{"norm_eps": 1e-05, "init_std_down": 0.0, "optimizer": "cautious_adamw", "lr": 0.000491, "weight_decay": 0.19, "schedule": "wsd", "decay_shape": "linear", "batch_tokens": 65536, "train_tokens": 909700000, "steps": 13881}
MLP neurons of a small language model. Each row is named by its layer, matrix (gate and up: input weights; down: output weights) and neuron, and shows model dimensions 128-255. Each number is 128 + 24 x the weight over its row's rms, rounded and kept within 0 to 255. Numbers have three digits each. A neuron's up and down rows have the sign that makes its largest values positive.
After each neuron's rows is what it responds to, as a language model described it from the Wikipedia text at the highest values.

L11.gate342:157156135117127109097142146104122125116179143152114151107139140098097170124169123156122049145189158167125143119089123100146151139145143161086138120156086084124103098100093123123135163113158141121171110122179138108143134122091112129075170063121103122107098105161141125110120164133102105134140138103128104147116112121161136101143171110093127170135142078152099124141128144116124131078125
L11.up342:175125135177129134143139136128178126173084104113127103120118122102124154151110130146147131101164129120112113146107127126150141113164128131142092131134107116140093089137088148157143133125162122144124135095166139146143156172139130103136132123126106111109076132140152064140133153148125174091130137086137070103134104102090114140162116115155118144131098134175143103089125155148146087123167
L11.down342:093126129139072121137123169099104179114143178144132124137157132135133122120110141151095129150086073156154148099125133125093147165138111139106128155152136130091094123104111089158128152091113128133169112108093119139145164129151131111118125181103135129141138093112124187124143113127137069170141164143122127117152173147159102105142131133102140146171115107121104155139106099118109092142143
Responds to: First-name completion tokens

L10.gate102:085122173125130156095119107109091169140142091145130115099151138121155163128178173179137104131135127194169168117134153073118124106151143110138112124120157148139130126100075127130103137136130127145132103152122157132166126130129071139142147106153124123157134151098115147134156136146116133126148121150065126151118109155125132144116150130110118167115087140150176152124116057118095109099126
L10.up102:111114110114126128074152102135124107159142127112138149141088170092115115120136151128126104122151121133136152098102110168095134156117172147129076121091115170090130077140121087132091105127146150140122124128128144141143200119164128138135051157143139141098110134111138135107145154084109119148116102136156119121087111127192144096133123149142117120080101070110122127127165143085119118127100
L10.down102:115133139115086149113157187131112172103135146124110101140158097096105150113124176165118097099161136175147179110128124148130145096163142089152124114103141106137132121132100143131167181087138123128147134133114120068127112123132125139116144113132139127193099179138112142117175144136097153134134130157106140170153121121126119126166137120079126186111113159164133110132101087178139150126147
Responds to: Source-attribution function words

L2.gate575:128192137115152110065114142113095126146116114130139130160130085129091112183099177139149169111171126101108131122145081132136127152127102103125107104113114150131116088114151142129131127178120134105109138165124145150151144155143161152131141143115148147123170128135160130107133131094112134125152144127123194124131114100095167127162125153137127141117107133111171128129113126164119107105135
L2.up575:135150131123126125183094134124154145120105140100157179095144122125104110138130103090124124109074124118139088120142169119113133152175083077123133100138144089134166112140135128143101079115148139125157115135161116155108153139132124133139124117166104066177137091110120169137151111137154118137147139107146166125086159109132137115164155120179106109164117118119156109105060133150144143132130
L2.down575:122109107133124101153076127122104100127096156110153140133137123139100100126097090153132124122139138136138112165135175091146122098117133169151074072150112114124131134127127112105145125138122132138100148108131143162126128143139132102088112104153122165137126129126160132133132143102143175138149117114103153152094128132132126166116112138110115143129076125140089150139146127120143141117142
Responds to: Mid-word piece after s

L10.gate684:076149104104157114141125106124134163196135101118138124087142097129137094139149099169158122117145113141171153110138164120127121123163099148148145140081106161122162175161117123091095084149116115134127120142084130159152134136103128092117104141159129145092151147119153145130133116114118136130138140110127136156130127122160136086135134146155079094136095124163167098123138096172091107140106
L10.up684:113123126136161097147129130102080106125132142136145142078127087095113141190122133135117140147137120125144132109137118129158171152150106127136142148115097121145132180145111090142138095101100123133083086124139144159150125133088140121109126098112141141135119140111119123115116116117081174124152086093146146132160197139134139114131097097152099131130083082100130102172165154125097149139151
L10.down684:136106149119122122163126113135106065143110148091112138118121136108135177130120127128113125157118095132118137141134095109183162108112167127152145124136139123123118106115141137142135121160138110117107135122117164157150126110134148109132136124112113144158099110133160098146097135154149138133108138097094119114129141113168083148139142160145132114117061129130178146112130109159167121163170
Responds to: Prenominal adjective endings

L11.gate443:128155126138101158150126126153153145130130134163124120089140137103140104145150137141126143142141087114142111151088116131093155126143122132140099157121133118140164110122110086125079156113134154122117121118132122130137098153135141124092124144131141140093127174154080120144147123117082126159117138137122109095136121108119159084159103169118109110108113134161141145125143112113141150125097
L11.up443:107131136115080101111143142101088097134119131148132107145107129123100118132096133087125099152098138145124147124105084096149163116116112127130100109119122122172116162133135116083108129123146078119166161154139133114123185136081103138115135093118167115114145093129150136153153112147074086108155106151170079158108163140135134049119128149127185164096139158109125150141109132093172137149081
L11.down443:162148160124151143111124107125131121113098093136135087158098137143064101121118088120077139133166144156140116098151127140092120151126151102109100163114153111169127141117139093154158113120136125155173125146141142098131130128106134122163159156113140165128147127132169131148124114124135160116129151113117087141111107126164093129135148152087104126090137147149130136104159135094140181105099
Responds to: Prepositions inside title phrases

L10.gate350:090130106152120092151133129119167112108157137116148121095130110125070127122172167122132143130102120135114108099128138145107114119096180136135166134124139158155110097150153113148145118116122139149109163132108160138152090125141107130134117098125148139108139190108085122121138126119125141124129106097169123114176135103183083093099134127108137113134108111120118148123161125140127105156155
L10.up350:097132155164073121125129130104148117126156172108097134115125128128117134171122119099173126136128116112143148155122112114136144131096131055146124127082124160114159164130172172116105108110136171117087138080083140137135106104122141114117123128162171151122121160153101155161099151157166165135172112072140155117152108198110130112091113122100151131149117181101133150159127130080132143131114
L10.down350:090150177141131158126127095131117112166113150130075134127113120134126140123104127120147082102117125109103122150147169118142144108139090161115152096165149149112132149118127114151127122147114150146135110141115149100136129118130137128137114160113110165136160103168087128173146152163120133175085138121070116148125134116166134166121162117126073075121150125126130160107090168181095133099107
Responds to: Ordinal number endings

L2.gate423:123108168115087117118102084144089139141134084173123156105109121128138136067111108151178106117124130129130139129129123121163109094084118121137094145141106116114147109129120151128145152107148092171108114166134166072220150120129135098124131128161140123132138134130155119086185097131138109121129142153136121123134154143118138121152126147119096130109153126181118128123114130100145088109160
L2.up423:117101149129098108139137104152076125124097122135135176135122123143169152129148112135165108119136172130132114131140156145166119129128072162142133124125081131129096119107101098140138164102117082148099139120106173098155119134130109143144121170166146146149072113134134119110150118170140137125171140142148093129093122146124091138151090091132132138125136129181110095120113143112171114139115
L2.down423:184113108099131133123151106106122093135128122126158149172103129133096153126168150144125114135172156121131123125143126115121148107121116099134167081115119143161167160105102085119158147075119190117173145121136154173154118121149114126134129105122140110149141145130125122127107121160136134136169116112152102121155127130135106160140118104126138146143136158123115123105146125152125078161126
Responds to: Male given names

L10.gate202:142083141145072117121134137111128101097148121077133109117108052150147169158131126134140105159146136146162100147142140145150148124107121092062143125133165106090148108131174130137193156141127113155120112105127139112143105108126133175178141096158131145134155104109135165153117108163109137115130112099114151170152119128117149153124098114117165156128138162121150104159119125082134123152138
L10.up202:148133112119131112094129115149146126121140148085134125146163153171120184109112127162133100117152118156118102158122126122164114135120151138172154109111119124110081154130185096137143111160126149116117114120123149104129125091093090150153089169076098105102132107128125158119164115141062091107101093163148124135102133095123147128117102105084141130154098124116117102160120145078146132139133
L10.down202:147160128134169105150130101116138153154110136150106117109117152115122050139115115113124154107117142097124162102090091096106108155132125121121125139138143145142241128116083136132089123097143128093154136155101148143155147142130107072098114137115164120123089134117094092132122168121154155156139110044141096136129115120178119120123161155139120144104132126108142167078140121144119154155154
Responds to: Counts, table pipes, name fragments

L10.gate185:129142134159159128119125133127125147147142109146134128093136107143115150093148138123156115106124153096077139118131121112150147120169130077123143141123107135160099164164128114107102147140144123117148100142085155102174122108130127138148141181130162123149115088102090099139146092115155163122102136155102135076086117159130124123151124142129182133160116120181145162108117131087132109153145
L10.up185:127095136079144135148107091129164098188149125135131109102116133165127119088159167131152112133096103133137148097101115107142123160136108118109079145126091167168157096116119138112117148111150115109108094102116140104127135126103127081095133153119151099105124123126134153120132161126059133084162124105074103168159118105152149147141150122147142114117092114146163136145126122130150121103143
L10.down185:146188129100154151101145143151151134121140125147119145120139111182156145170146120107116144097152106104174117140160117148134091106103119119092152121119136164148125149154128122152126109137097134168142115105187126121128113107110119112151128127117150154154141143139112106142130138125173116118134120158125095066097149133131100089122139124112121161083159142113146070123120149111127119135139
Responds to: Clause-opening function words

L2.gate444:138163093114098122144120106125152105128156140154128147127124139133135113128178138136107099115115155115093125112097096082081133109131094155153077137121167173178158134105105113097107114119107129110150121157162102123143104136124125126102170122143128121137117171165100117127157148112155155156140135129125134129147092121136150127131129099112163124143149121145126120098073135107131115099083
L2.up444:110111136144160106092162129179077140127127150163117123111162082132126100133112154128117116143140114139144102110104121129119106137155088096122135149097106132132073101155107146127131124131120086152115128145152142110152102112158083099124073114145103164165163161165155125106141112175135111094130130149140146153112137101114090141113134117108137130087151145155159087155120158107139097048108
L2.down444:164138140141114116148131105144155122109133135139137168123138149148124097087178129104088099139102139116072151114138112122051136107093098132145090152145210127161143146104127091129069139114151147158146143127130124100117139160123105099108117098133128120143117166129122128130111186112163206180105108105126127100154107111162137102142112099128128112150128130103095139133041142171104116128076
Responds to: Mid-name vowel fragments

L11.gate368:119160127136129109144151134124117125156174159114125144112149149096120139086097130146111090107101103145139136184148131110133145143212121171139131162082137145109100137104134134100111104113160099102117112141134117133106105124119134142133090134109127112123133145115096150152170124088130069117093134081140121131094135139142137119119112156126120173110104132131142123106121130104127153117109
L11.up368:146161104111112142150108139134163183135122114143180096103122151151108121149081140176106136104160139107130121095110130102151134129130118086073155126145076135129138147142125099141115118119124149104111156097128125127156124115093144120127124167158127149138131112137142113119111098120151080112147160153135151147108121118164140135170154074143170109145114114157104157114106147117157103108148
L11.down368:124107169132123126118149087156156157114159145137105156118127118134170111087133119095132082140128107101113087101118086171119160133140149137128114134124176127103108110110118130094105118118187131128097078143133137146121132118135138095131116118164141096144166089093101116144136087106114100077142129112129168144125128174103149123150125176128107149080136164174198118153123128108130101154120
Responds to: Clause-linking connectives

L2.gate572:125126177157110110184148101122083173112099136180143127105113134121103147111120092124124136166133140129106129131135115149143117152141123117142135131131059109137111069097122099184134133112102189146107102099090123156176126129107118101109096172145154135149129126109117089123120153162073122162137149106118115118132146126104098159114146145118103129132121123146149127160117127123124116093139
L2.up572:132128138103145139157143126142124128110115145150128111124132112102179174144096133160124111164166117144125161131091147112161131137081127119151110094109093125108140134124106135096187131130106116100108147142118093160115149128133144194154127132100132084077129117105167100115114145144090116134131145148147129127102170171106109132144137099158113128100146188121119146152129150131102126101160
L2.down572:137112089118137133074128177142140098132146103133115168112109081149133194116138175166115108148130140155106145140108145154134122098145133128108154115131139121140166123159182135111141117132147078135172136124170098109146167130125131135171145100182106146092135126163153181119106119165188104132140093156120139114132082140126149137112112127141135129127091127119109137151119121138152143136103
Responds to: Word-continuation fragments

L2.gate647:138120160140126101140076118137124132126104114124123100094146131162181109121156149142108125131162137104135141122187114104142149108128160110133101136153144086163122122128149104151108154147173132133086088148100100143124080156087134127146109139146139115139128128103122093138123155116145167142145101153090121111075116069171161099154099137089059156151087123154121101105102125128078131104099
L2.up647:112115130128120173161132123136122146161133098165117130112153109107185143161124101113118129119171092080112157173122108130126129081121171148063172078133175126107168100124160118155125148144163100098145126108095125151113095094074113099168086132105105128099131095136147100149106153099088110151131114158125140109106113124190100098113118104116114170151091156076172101135125153108088170129096
L2.down647:130136105189127166115145154132131113156159158153122159132093136072080170124131115169134131117150078125094111127059149140139157098139146153106165101065159158100145139131100153128148140125163129145161136106140158102136147130160125122119108154105124152081117112136147103117139098119102075090099140125147124141152151155146123149148166101122165126101133116074145148115148140120130092149129
Responds to: Mid-word fragment continuation

L11.gate303:117116117150095109121139186109108122131127123119099154108115131124143140142082147114157130130086100153137150114117125111131091114096131132093106100132138123160136125110109097142133121104149159164139139178126167132091086150102159147168088123094150109163124120105100123155157139145097128114126118134112171132128126143165150144139113109164133128181132173133105121141121112125136105119127
L11.up303:130152096149120124127148120149095163152118077150098124082114117099122169133146103104150145126144143150113145102116119107085129103106133179112108112114115082109160165160151104099103148122103088092114160134127133156108143172146130147154101106104148201115094112112101092144134099152131125106155080138147124120148156128151164133112110161127122118160097140142098125137154105164151162133129
L11.down303:118104157125169122129134120117124120116113203103118085176141135100117147137197143157137140146145151124144122136102107157120132148121129116114143110064118158144130114133176141155140140151103162116138119120149128102118142123105118126124152135120140119137151123133116157145157116119118136125141143097101083102104148137143123098080149125150105128080141148117135149128125152089101111142074
Responds to: Ordinal and year modifiers

L11.gate98:123150125076102117153106110125120119136106112159106093082120109112126154147125147147151131169185165116143157166124117099154140114132157120150116126093157142149109094143130112122153106102133093152084115096121157178119129145102134100128163138125181096112098165119109116141082159123167119116117097066092120127128155071140122121142105152142131179111076162128129123095125163177089124143144
L11.up98:124120115085137143104160140132128135117111156117101126098110116145151122116107117135123140128158081155176140127138118091164104096130145128123143120123110139116110147151186154150128071137120115148062101153103161152116138145124189125152171112132162096133122125135131079127101146134110197082143094141126137142169124143127123117120149122149134146132081151143142118134130132162106067107137
L11.down98:157152156147130116151156115112160097156142107150153120117107153123087112124159095159129123127101126130095092111111125125096162128157116119105132149137147136153156127085092115139187168110172119143161102130115127115142103119111126132130127128155087136140104136116145098150100099134137123139139175147151102131140108159104136149133114132103138147104168125139088158114120132114121151123103
Responds to: Adjective-completing tokens

L10.gate75:144155103119152152118117099137114132128096153124144136171108143124141118110108150133124123108133098107130105190124130114159113130119117122129100142126100170101126132145142132133132130113158098114094119133147150115154123096135149142124133152142086141155097180169099111137113162158148115100168148119129103135135120117104119123115136086082132155142113101164134059111083099093156140148115
L10.up75:128104052107152140105131159154099139108144139110119118156118123173129128095141112136115144133155165149143113131122080124172131129105131089171129159131151166079055154116150137094159166140147092141120120139127093183162101126097156131156155140157138119129138183082117132148088148151099143126101123108133132132129135148103123156121140132149101153137164125107125136109135125128143137123141
L10.down75:156148156140062127147165113158142103140128110138162086101119110115076087125156175116162112125106163093117136094138143128137104117131137142098135117131128149181124108134124124152113111142154183110175121130120114149127145122139130152086106071127164143109142092138112130073130136118096151149108107121138141085166117126148129117125094151168139080135108191106112096146137118128144199122083
Responds to: Repeated proper-name onsets

L11.gate3:107133106141129148116147130152124104164125131182133125075123121106148146141112126114149150114101102132181173150109099114170132146108134083126128149118128135127134142149127124104127118146108098113109114141054166136173148112108167124095119136116138139131114148159116147106120124163141161094150101131075133093152131112112136090104171162143130171136079146094158141133088088114133129112158
L11.up3:125095126109133146078074102117104147101151128132147118130127121156127107111148159147114106074148096145202167121125105118140120137140127149089135116118115115103148148098099110115097123151120089119112117080175120121111150127122130097098121167165144078125135165132120165141140096149118117115127103197135127154147135100144095148097103109180138131140125140140169147150124064110145137100133
L11.down3:127121102149129113152186114172133106142113125128150091141129135111142128095173138114126155175144126153137138132105132109125131154134126077128123121118166098127143103130174122123105097116169114118112138148102124165150081131103145110155130094110162152161093117152109150113127162148132136109123142076113110139074102097164126104132148078139143105129098112133141116136161135171095156106148
Responds to: Quantity words before counted nouns

L11.gate691:149147134120126145125126146183110150153198107120085124108081101108163111115112093164107145119146123145122150128123128117126138090129136121155131119139141156146124149110147168103067099149113102146139116137106176156117085117132160137093093143143134129091108140116127127117167145148093136147115153149098134114100109146147108146149151134105138114108091127161162132110142140113124058161148
L11.up691:119150142134184155122135135076148140158140144125156152140173090118133144139151119118126132103169095119119110127145137114116149158130178114046148112123120089092137122124148174167146141115108152131129131150100119137103115087118114132106119157136150119131166144120121103097187144125074147135129115076103101128113162145132136122146141104117117140150123120151156123140101113147113170122144
L11.down691:132161130115099081125099147165152150144151090170133148126113121126153098122114113117087092109140151112151181119140140201118103116143112137131151122154140123138101141150125111115093134165173162160136098128098121120119089154154148130127092172127165121073153148110166131167160138155119151137162130159129141156156083100158085155163116111115117147135120131148135137118144082140147089095097
Responds to: Prepositions after reporting verbs

L10.gate472:107119139148119100131114143102134117133115098149185143140105148174146139097083128173118089096145128117113123100102181116133109103113160178122116114115106115132119132118175113116088114174146095121120126108132114133123171117090137182115118132156123166151118138128139128139110123106169106122077132164132128097147121113180134143126097117134148175140140155135089145097135146184127137144086
L10.up472:088152144140087140155112131087130171127129152132066172142148095123144110123136107114083107158124140130138145106141073126097097086163115128127132161143147120113171111162132159133167106116139129132123138170137151122098136158134142148161100122119124127095159102111139123090166110112164089156127101150091157160133117154147160115152108144150114129123151152138109141155086089141134131157108
L10.down472:128113075107142118133109109146128115128162055122178110123130131132156144122099113146167128125140138093078123120134170148109096149121149144087133090127111128127086156054083109114095101139126102109135132111144113140132117119092115140123113120170127135104116147137114118102122091133098124142123130135137137056129078081130151112138145094108126132124129140144119158103155102129159127111067
Responds to: Copula after subject

L2.gate265:133128150152109149157125135126103171103127105108116131131129103099121154142136155102164168122129109131159144104114149125137126141116080058150158148126118155122149110148179135133100132129150127136146094108125133126117133165115124118112090125115166159162173128130131091132152190135103154135153140121112132120147150115140128098156130140142106136169088176150189115144128101170102120105135
L2.up265:141123105109167146131097142110159138165110159113093159205146143110129125127138109076101162138120123149141118116115118111125148149107108112126112094124144151094130165123179157104103167118150117125093097120102130105071116185124130158092127144104085122115111129150113081137113133097144096145149120086159142113126154115146102080105134130123084108107148114102140103169145141151146125112140
L2.down265:144152124095123122068137109134132119156095168159139130143151138101180096127105125114086120103136102119110119163120137134125122135120166164175098090122109168117094167101102135126142146080160145116105132114140120107131140120170079154112123144137094095143099117102093121116112117148108119104136115140126156161110139119159115121100141132135147112129130126140096130128145135107118116121149
Responds to: Mid-word completion pieces

L2.gate729:107123066101110163122112126139157139087142153142152096071136170146157092132122131097161098134145132118154108103117130104135129113125119103114120140115138154108121134164128133093094143141106133122109106112170114142158108145155138137111162168152120182118142111131079144127106148103096113140139110179102123116120139133125119138167147096096129169147159104142155131148077103118100123102139
L2.up729:106117100119091143165111125097190163122129142142121121117165089123142094163150179108143125129073130100165118130139143156127129111115098097157159102117128139120126170147139115080126103111151124114124106102123137190148103095129100139131190124096101120100146096109124151129161092079130126181150123147173173113110126129130144173106137147159132117155134163123117164122065099111121158120107
L2.down729:122119160139099143179127153097111145176133113130092178161156088110125106124163164126117161113066147148142132158129097168179104119140110167150113125098100118119140148119137112137141097131149103154138144151110123134105132105101137113142150097135129096163163087112168091120149102120138128118161145099138176155133114134117147122111095141136132088149134176122109169126114120121143137148114
Responds to: Mid-word continuation fragments

L2.gate122:132167100124110146113129161099130145100102154083121110145113155143107172119126102122090166172129157101108125131136141111135124141110111127153117157180130140121079117097128165164085092111129124102107101142147140104128143134162145138137110157135133152156130121159078127126113115056118153132138111135104156151123166075129131140156147102131161129094089133107098083156152137131114143094123
L2.up122:103128087145148176091105138107121083066145120060118092138131119118162153134123138087166107130176113132124086142163138143139106150150107069180119219115120143082108152129087124148156134121132126123104194138109135135148129120124101119129147145153141196131137123146130095137119098146115120097104148122116117122146094092095109143154122092133128134121132127132163134117153125079092124106131
L2.down122:126144116112119135086120103146162140106126126132153180151125151141105114128138152156082095055094101093086140155173142130134117123099161149121137193147120167162113152066047131100083121094122131124099106122131114106149156169128132115106132114082143144104150126147159115153113119132101135108075139104119155117173135139140148148138144113083117136133095144137162116133147141077122153157123
Responds to: Mid-word name fragments

L10.gate568:139112146143157148150137112149147152127112120127117150097128151168122076128147085123138183122140131125134170130194104111093142134120069134142099147127169143137157175118128097174090143127194128110129125104128140101165128152080162115074153114123162183163137150112156119086137140154136144142131131161121094127116162184170092123129092181167154133188135157099131153139121131130125163169120
L10.up568:128158121116127105140126096146112129164153116149133121090116125086081137144175102080123179130150124157157086169149125153137099131100141115109133081108126107104109154153134138092108084168114144127110136096172139091132132163157114099159097177138144184150136148144124124150103135167132132149138150106185112137171112133143165113158138102119113115118151101114117116169137153151132162185140
L10.down568:130081121143141119125087119131126121091142094127134166119122133099103144104129155124158137111129158113126146173072139097127127100169074182103105112171073077108160077175112115129148059114148131131094123109076150145131137173102142164136111116134142132113146160125131158144117136112111115141127149102185145150068120135133128114131162113130111160140130178129129114143100124105157148127114
Responds to: Tenure-period nouns

L10.gate272:089103123098130092118096133132163153133127142147128141112104122130101161078118101165098106136096141144124149142132140093177098165100110150125126138146129132154169137103124094146153149148116148129133128117128134099151143143153133085116101114123171086134122109139149121109161117118128120093133087065144123115158110151133154148135096151149152158137165105159145122116126113163128088124147
L10.up272:137099121133180114087116116159134118118135137142133091126134136130134149150113157150100115161151146117140147141120213109156138101142128126148117125129103128184130087132092195147127097116109136180122124141127119119118146187120132130077144144113139136153149109138153162170113117115102119116185143151126104109083067102151103120142141105124098140095119107196105138177139136126139079102144
L10.down272:159142130109081124126147134121136127101147087096140205130125133073157170122149141141139147147105153141133152145130080123140169150186162120102165147116126128114127176137147100113126160145152133114131134183151151164121167117124114139132157137138166112110077093136105088098138133140091113100130145150098131139122160117119159125121128119111145121117153163150133106110091106098159169116100
Responds to: First-name word pieces

L2.gate199:133157137197145129130142146093106135137112154144114162108088121073140133141143151080143172112124082085156126136154143144135138145111126091153135149137148158106120093119179114149108110104110149137114117110123112110120114128121119098099129136190127121129125163133112074133153092112124135129119130109131149113132153113134151123128114121114094157121099142145150148147128100138146122082105
L2.up199:116101103146148093113125134111114125142095103147124143105138146117096108147127156125086108124101134123115135126161120170095127108080099121123177169144128085144148131113146157068136110164115155161125079097117132120107123119123146106101135129111153095116169113106161106115146075144107117128104112080109140148152139130125117136150125135150110138107157116151152158133117122090151143094125
L2.down199:155117141138098137129171115078111183127067138158151107135112146122142100123112110141164110140103134176113119112129123132129146093078167108153089150159140128149158124096132161123141099161124179122108085144103157112156121103088133187109139142103105171101159120141110118159142105149101146100140162133123135096125134124117118136116140150143137108146111094139109114156144086116139119110127
Responds to: Mid-word fragments after splits

L10.gate147:106139096117138137101145137108094113146118124111115087098124156121105134103135095078180145101119103120089130092142074123139153101136110117117125155135137107142135112149130113128128110132124161137127129131149078155134115126067175153111091134098105126135146154123074123120116116154119099135156103164108142123104126126128126112155116165074148116091137148145134129114142119108129128138148
L10.up147:088138131135102112125159146102123098135131122155108189133131098111112140146092168105174104146119105155143138142122120178124113098151174124096120126120136139130098138155141121123091091072146161142153169148118126145139140130148135163104126153106151153111168163098132142154118101090151088144115085115131146126151146112097150099108108091114139164161105121118111126145133168094143099135102
L10.down147:093110102127128134161137149131109158130125145140117109120111180113109143080135131154169141179102167137147152123111176072106148135091083122160110160082082104151132109087169137114156107147116135126136120146123114146095132138128092087158167129154119130102065124105121143134162081086125115133138096111135113143116102152165142120103136107098132134132173112183093146131141125131094144117127
Responds to: Predictable continuation points